MLP neurons of a small language model. Each row is named by its layer, matrix (gate and up: input weights; down: output weights) and neuron, and shows model dimensions 0-127. Each number is 500 + 25 x the weight over its row's rms, rounded and kept within 0 to 999. Numbers have three digits each. A neuron's up and down rows have the sign that makes its largest values positive.
After each neuron's rows, "fires after" lists the tokens most often just before its 100 highest values on Wikipedia text that the model never trained on.

L5.gate151:543491489507484479507475561508513483506465499489497492498521428492497521460463523521506519462532448470486512407508478506454493524511489518469506451479457505528504549511512492497477524502519499500489537443544474493494527529499502493509478480483513516489522531474535497504516490512524477507514490507502466521499514482496487494489467499515503505478500532525507507478487491493438476528489
L5.up151:509540470469473488519497462506519512456522461485461528503455466474519508492468480498519494515525508493491499510457471473474483492506502491502484522472456502491480508425569477482505484530510490472481520494497483525490488524455482451520471506502512493514492574500543514486487495478475453547493483507506479541473471448538471539485471504501529496468532482513481510475523476506495512495462
L5.down151:451482467473493497452497462487513531527506490545513538550510480492557483499509511505489473524489502502507520500511491505521517446514485500538430499469491500509511520511517494500506454542456479518465523489487506462467470489513516476500478507499499514516499506494473519477509542478497508503504518482464474470502511506517503482488482483515532542515516470531540507559461526560504465486464
fires after: "on", "l", "en", "ar", "in", "or"

L8.gate60:507455474515479494484521489476514499461490508543490487480484461503479510496509462507461498494513489486497523543520595483525499434486513480532539499543460500492548475499508495507522499490514510472490488507493501514523517489512514497484499494516480482471485482478472493499548507539530483536531468511475460520492485493490544538509507497534541516464434513518485511470481521455496484508468
L8.up60:493507491482467497497511479467514478503473511528509453531503508529520499505509492475449482494478485480482528511460523530498492466512511504511522510523492488504508495471504482508530487514543487444499555501495494500530541526413533472470470471500469479432450503518477498517521518499508443524514473550511466492497505515477516509485533497518538489472457520543486512508483495524518474536466
L8.down60:508471469502531520511496508498523478489485503520498470522498561506541510486487471492502483511445514487554505482470439536468483522528499502487465483514460508490522484515497487485549513529519499488501530455524539494482523509488478505469479514480492514510460492551504547523466494495556489480483486516482490477522511551498476497485515503523519440518518505507523489534493468537529496520503
fires after: "o", "en", "b", "e", "w", "or"

L8.gate126:531497476498497482453517520514501480533447529554542505518478486483477462496503511505544561517491498481467479495486516460495467472519477479503556499499476478487515502558546495501536492531490516489504470473488507517513473483481473494533501482549512533489465492499499474491498510487511527477532521484529484541504480501445517521478499478497495504496503496557471490556480528493460521513517
L8.up126:483558538535530516502516515510459467514511533532509503448502522493510558543476478487496492464540494517500514471451476527491516518569502520481497507508453491467469481513498476480495509483482491462475491449501492498503568510506507494500494536534516507481499528450523544512507517536487543520503483478492514516519483541483480511505502534481449538535473520492487502519484500496447508504568
L8.down126:513507523533519468511482507449512485481500497465476453488472515535523500530528528509542467454520479491486469525458473477454501516527465463527514497537496466502514470495517460528513519502463538513533526553522504491504529491495474494510525540512517511523481484518488476486498480486506494523460526530513501488473472501522500456485500515496458449499506514470490514527502531491522426513483
fires after: "C", "P", "ar", " ", "- "

L5.gate97:474509463468447488510480489518499532484524460461479468484465509486522525506488491497515445483483505480506502492503474445536502515500476514507504509472493512457446490519532540468561457504473512467535502519512460542517543505492475477525498480491511483476477515525461480448508509494490555505492492476527523514496511537501536496504497463479508507480498516483476460455508501520478543466484
L5.up97:444500461487469496522485482501525517521509531485428495499457491442505497514493483521491515463452499518510457483542499468516457491498487501486515463482531502510470493488509506485517486515472531453503529486491505506541513489497470495517461531533510460455493519519496506490501532488441543510478492472500508488514495493532518491464482501474550532533536534470500475488535540526491511485483
L5.down97:489500504498500494508498452486489500487490478464500467513503514509488521496498514496528509550526485456499519518501469465486492505491502469526445553537513483523504542544461538505541499484501539513483468481566467538515494487472500507497491506478495498520498481536532523468476483494482482540517459486518522486487516498532460536474514479419510512487513505520479520494497475496496454487488
fires after: "el", "all", "or", "er", "r", "ad"

L8.gate3:498512529489457522508525470527485492515481489499505508494500486511439490493452532512489516480477506502491504486494498465529532519480475521515512457488482510519537477484486553464504510504488531523461489537538533525522507436488468504503557474528490501504523478487498509548491514507510475524511524472476465509520496471483528483458540566472480467535502502503455480477520535482540472524511
L8.up3:514490524470485540505524470481484484520506526477485481526536516519480467490470502524476516506481545489542503490475488467560508520472523545477498465529471498532504501481493548460472517459515516525471508511503523510463532478486487499500506497501471470497527464515512529511453537468516490478479512465506485525514494466450508456449517563497479467503508515534474493509509528515513501549512
L8.down3:474499463500511502463469519495522485490502510477484509518535573531567475523476461517502473516517522504505512498457522540520514488503529505473448526510476482495476513528539449519507475481532486468499520468419507491501519522494518490486453490454513481513458505502502530478467513480462518469509493537532521520513497510525501506474492489497506516492525524516520478509471508491486512493472
fires after: "B", "Ch", "v", "V", "K", "D"

L2.gate19:543468486472511441521577508491481507454525510509483501499521508526486467513512539501498487514513508491527501534494482508478551467527504519489524492535486500504521466503490467515516507507487512486505504492478475501524455509495500501489511499485493521490486496481528519487516483490466444480494458462488460469488470477491503476474479506538522522556484490531484524519527491550515558499473
L2.up19:468484472498512514507497488526514539492553483489515489473548489477499488500463518520529464499524459491527507524520510499498527509509532520515496481462439438487531531492500503532501501481527490510519528468520481479504501497498476519530492503516510475480510458515546531467512481472520519572551504480508561452496442511520480498518495526528504522515532468511508479471462528483537467509472
L2.down19:499469521474504515435490498527481551536485487529482486517507504458481512466501527493487500413479486475479504516488539496502490484441537527519552520524494490501462465487456520479498478520491517492493500500492483476441455540511517467507513486489469485515516459477520491523504489453538501525509532488541498493494530509527511481511507472520517518495497535515506512518508428489530486527514
fires after: "\n\n", "s ", "l", "S", "im", "ec"

L5.gate165:464524506492450528474526473521518471517463477481534484477501456496502466507501512499461468468511445502476501483496484510529497528532526491496497460495478478521493496525544475517503500515492512474543484528489456529523530500545495487499482434448496486517485514474527472528495510480483541502538488476488497479532528480523492514500476486482495445484495469455489478455486476508447495499508
L5.up165:496531476461489484545473502504543544518524528498499517536477493448500509488483519513493540468476477487496470501493499501514470513496505476462482485486457511521507482471511489553473465501460481485490457524497458463531533518480487516468493474504509505517504512456502498509428550447489498501538520478536467480518490482515496501476483491479543456534510504496524479481463480510482454519511
L5.down165:512498512496493476465496501498458519521504483519456487519551465469602516492514513506520516495513502535507492531515474449474532461502479515503447538497461488542573484524475535507496491494481454501481495483505497512481446559513493478448520519519498509509557508494499506499479481515505472498513511515471434488471459466516491518518523492494538516526520524496487494492529461484522502491498
fires after: "e ", "s ", "tion ", "ity ", "ing "

L6.gate107:502528502492469474497494496523494522460481539495494479552502431477501494503498471475498504436533518519531485532483503456516512518540490532460524472500460508481499469499493529462486504494486525498494542461527472505522479514506501523495490494512457500505490509439492495518510516451461480531534479470526482505487471489564533505518480467529506526494518562503485494469470485472486472496500
L6.up107:469517482492494494496484466444470514481419512468491517545500468543483502492555487455507564510495518506518478499448504490503462438475502558495487515483478509476495500533498528515528488465544476487470493496463464503486472491477550498461486502499475476504479508529495485503456506517486489427490506468531497491482488485486485531483470513497480475507461507492504482505512503482485500492474
L6.down107:493499492454499513500499543531528490460476505517510540443498528523453532501514490496490512519443524479504478493507484521485489541500546486501517534512522514487512494484522472546492486472570519503492521481486464516498543479482512472508481474516501513483512520521486457455434466512531501491504550494514494506516498466465490547475508462481496458515448515481480544493513490503496519498507
fires after: "on", "o", "or", "all", "ac"

L4.gate118:466438480490509480447529518560532480510517466501539504507461494503493512531514510519478450510528502493545461479496478541545527539524524509470528517472515485511526503484484535507493501501524514502527492527520515503492475477549501518546509492492483494518508481476530472478508551500490508492476473504474512454506485489485502491477523488540494478487532448463482531499496519465466521509466
L4.up118:521489436480449454464534537505491465503541486525484471518488489477487497512502461501503501474484511535532498476468472494564540543460511513489506503506503525492498465529486471540519509521498503458500527491488477520487487487516501525495508480477500509486524474549519550471461483484506507484480468502521491478477490543477531498479548469457493513529511514464508430517510493532514508511507
L4.down118:537488475545476483488524491500505490498540461476470504515481502490564508551499459518505516510509536539458502498503505493508532502478497511491413533506492522512503510509496489509481499472473515498506469469516476510521471536476522492494524511511516498520529504535448502483523494534472513471509497492431469487491513514541498559489542531501487478513527516466492498459513459552547544496481
fires after: " ", "\n", "h", "1 ", "4 "

L5.gate24:466489510482519509467510494508503529495495519520525471461495490480494533493534511495463455502498519464545528543521504474509526483439484523503511517471554493521472538420495524502526459483473512523543526485512508516474502490512488469516489456476503492512489465505469517445519518501516523479488496507486515519484506502502456484488511529505521515442510504491468527528528531464520488473509
L5.up24:518500482499506503473476499490522475476510490503485491480507473499516467512464464510494494469505520527512509542490483473510524533467503507495536471482495502490501578570447471517534479487479515477529501484476503519486486506474530454490488475475526528519491517528463514525529524484487498471494528520511483512477501515453529544520499506511480506500490536464512478473522484510573514488511
L5.down24:501548553501514478489491514473503541493447465508498443487515528502519493506522480471558514497458523495519507489505509459517513509482468515477528489499445514510529491538513536525502544488499515495486517484456501475509490536506492499510485480510491471536500529476542495530515516458518484461520473496465497464519500481482494521494471513526440523524492518477472498451496527539447512495548
fires after: "==", "as ", "===", "on "

L8.gate65:499503475515511509521488545527491504486445548536530496486462494493507463499479454512513489522522490498474493519486556461473515503548500481544525505531467558514536493498500499491500502426436498496520504510450477460487473507521520493499463539526525498502468474506509504509526529517505504472524491509509453498526475534524470458491495483517502524513454541471497529524482469494506508468511
L8.up65:484524509494466509501472530469513484515472536496453509502487460536513469492512478503539534557552500482482489533523495480484516503532458492492484490546503483494553518468549489496485490437521468488513511490494449521530492501492520437493464527474516529537485516477504500510494515503488502527536465533494508510496468508533485539498521491493524501530458512494518530501557473485530525493535
L8.down65:496466521525487492503491513489516447465505503486479457518517523563523468513482537519467516542526527472526523481498506494501445490502513554475452496469510465496474487489512494506511532537562489498491509491496492519523515488521506492520510494510500497491492501522456516461460514490463526538516509502514535493526466532475507561506493516503480458518522567514486449477544501490531536509492
fires after: "m", "ser", "n", "le", "ac", "am"

L8.gate107:507508483521452542518463513534475528486539532519510444506484481508514549453473512531484537520523519475500487501495507476512556532519514534520533495512470542454462493509491503498486541502439516489471478491470516457499508491533507517518514491484500487482483448504497484504507546485485516486475493494472485490494520538485485471499477506467551510491478529465467529530501474467444505488533
L8.up107:506477484481480495471470494510497471464503506495470569477497530461508524507463517526484533521508530450514528496472469455498518485508445540486518497417503509471513514505515485514468499528525483486488486542490484466509556516482504532476451474523518477429515513521505511475504483483493536519508508528486544463451504528504472505533486466484513524476473532508490490463486513479482494529510
L8.down107:555492464476512519490539558479485504464524519530499487544477488521469475490521482488528473545531527510499475505543500496490520484478508505526491488513546494472503551488521498547479471480511495522565540489529508490484479503501538492487516474489487510493514528505496519512510529472480508480495498509513505479509481522460479547526488498546509480485473477491472516470518508496500510496463
fires after: "Ar", "ar", "/", " ", "- ", "1 "

L2.gate183:511504506488477516527464487534508492509453472493536496517492519433520501526508519530504526462550492485466486481511489500523481541499492454513500512520538471511537463477510476458548497476477547497489497491507533517482520496495544510525503516480511477463522496520456563483565459516485516478483488495512552517495468519495480498506507487487513517525477532528543503518510500505511478492473
L2.up183:498507502474467480504502512510501480507462509464534497448489492516488498507531473490522527493486537539510486511460510528486499528464482506441497531455469479555482503486440527514498497487468505542471501460516512507523522504536506520515540498546519489510489510459517466495519490507523535491526508537544514500526508516476508497462487502464515506506509504450519473498520484505456503505475
L2.down183:494510533518511494562535510536462489514522478461456509504489533533523496490452498496550497438485535461463508529486489519449460475491516522479494444468478460487500448443483499515530501515478468467538497482502486528510510491494525524491514504484501495501447514506474510517499493492514508508542506548466465513492476515455533508480510502499539486484516482510522493512490514538479487486477
fires after: "i", "is", "e", "par", "le"

L8.gate163:477534518512515493486448563479495565493520544513499476490479505473482475525508518488507557480471472534539434511503524512520510507476526488489544515497498478497503467489512450448470493480505481500507506504515502465538511492535487471478500437552526523486492512507454475526491488477522474495501468475498486545479496499484503478510503488497523504469461474510484496462464502508504536493463
L8.up163:495501478442470499510483480554532525496476524487489489492505502525513497534475505508505479465475533497527517459478447492506530499541488471517492512526501558528522478530523525469479489481492487495489497491554496478530503492492511544493515496480503484535494535516487527546544537499481476489500453530523512491492471494546506527522546502480504514502523546494535514504462484482481478492491
L8.down163:533462469544523462477523490502540503524504498504517536513532499486505531472493522538484543543486524486513468525491530540497488508516492482477527486487512513510514485507487511499503551489493456531494515494502538482516478491476491475495517542485475478498529485525485515461443453552534506522516508491490501511514476536497526470445508460499531521539479479472514494551507584480483479534505
fires after: "b", "an", "ri", "B"

L5.gate180:458531490514462522541539501507477512515516495470532494499503510487501504509510504502455472555518468454505490489472486480515523449468450500498492525479477529497484544504550500526517470443475512517518521488502503531534500546497493499524491505488542532522485474527483509468486491500495507483497467469529519464473474499449494532508455526501498467517502522499476414435509508530530503464500
L5.up180:474487492468490514545521556488543532504500525503475458495496534517482513491520498527468463485561478449499475509507485519489539514532516507491512476508490496517540477492489509482505530470530526519515483488523487509525552517565473515497515489478512499441499512535488480497499499458483531520511481512513511488523493514508496507486508450509486537443515527486503533533475487533514474517483
L5.down180:501436522525457529493490521403521443572479550495484503488467483506476537474472505498521513494484511470493533460487498545477541525536466512485509508467510527496498535493499526487472538478538517477482484521506531513518532520493455491464541495512488498518478502478474478502516514500477468490490461499441499520530468461484501499479482529484483483492493487487494476475477480485519501476509
fires after: "==", "==="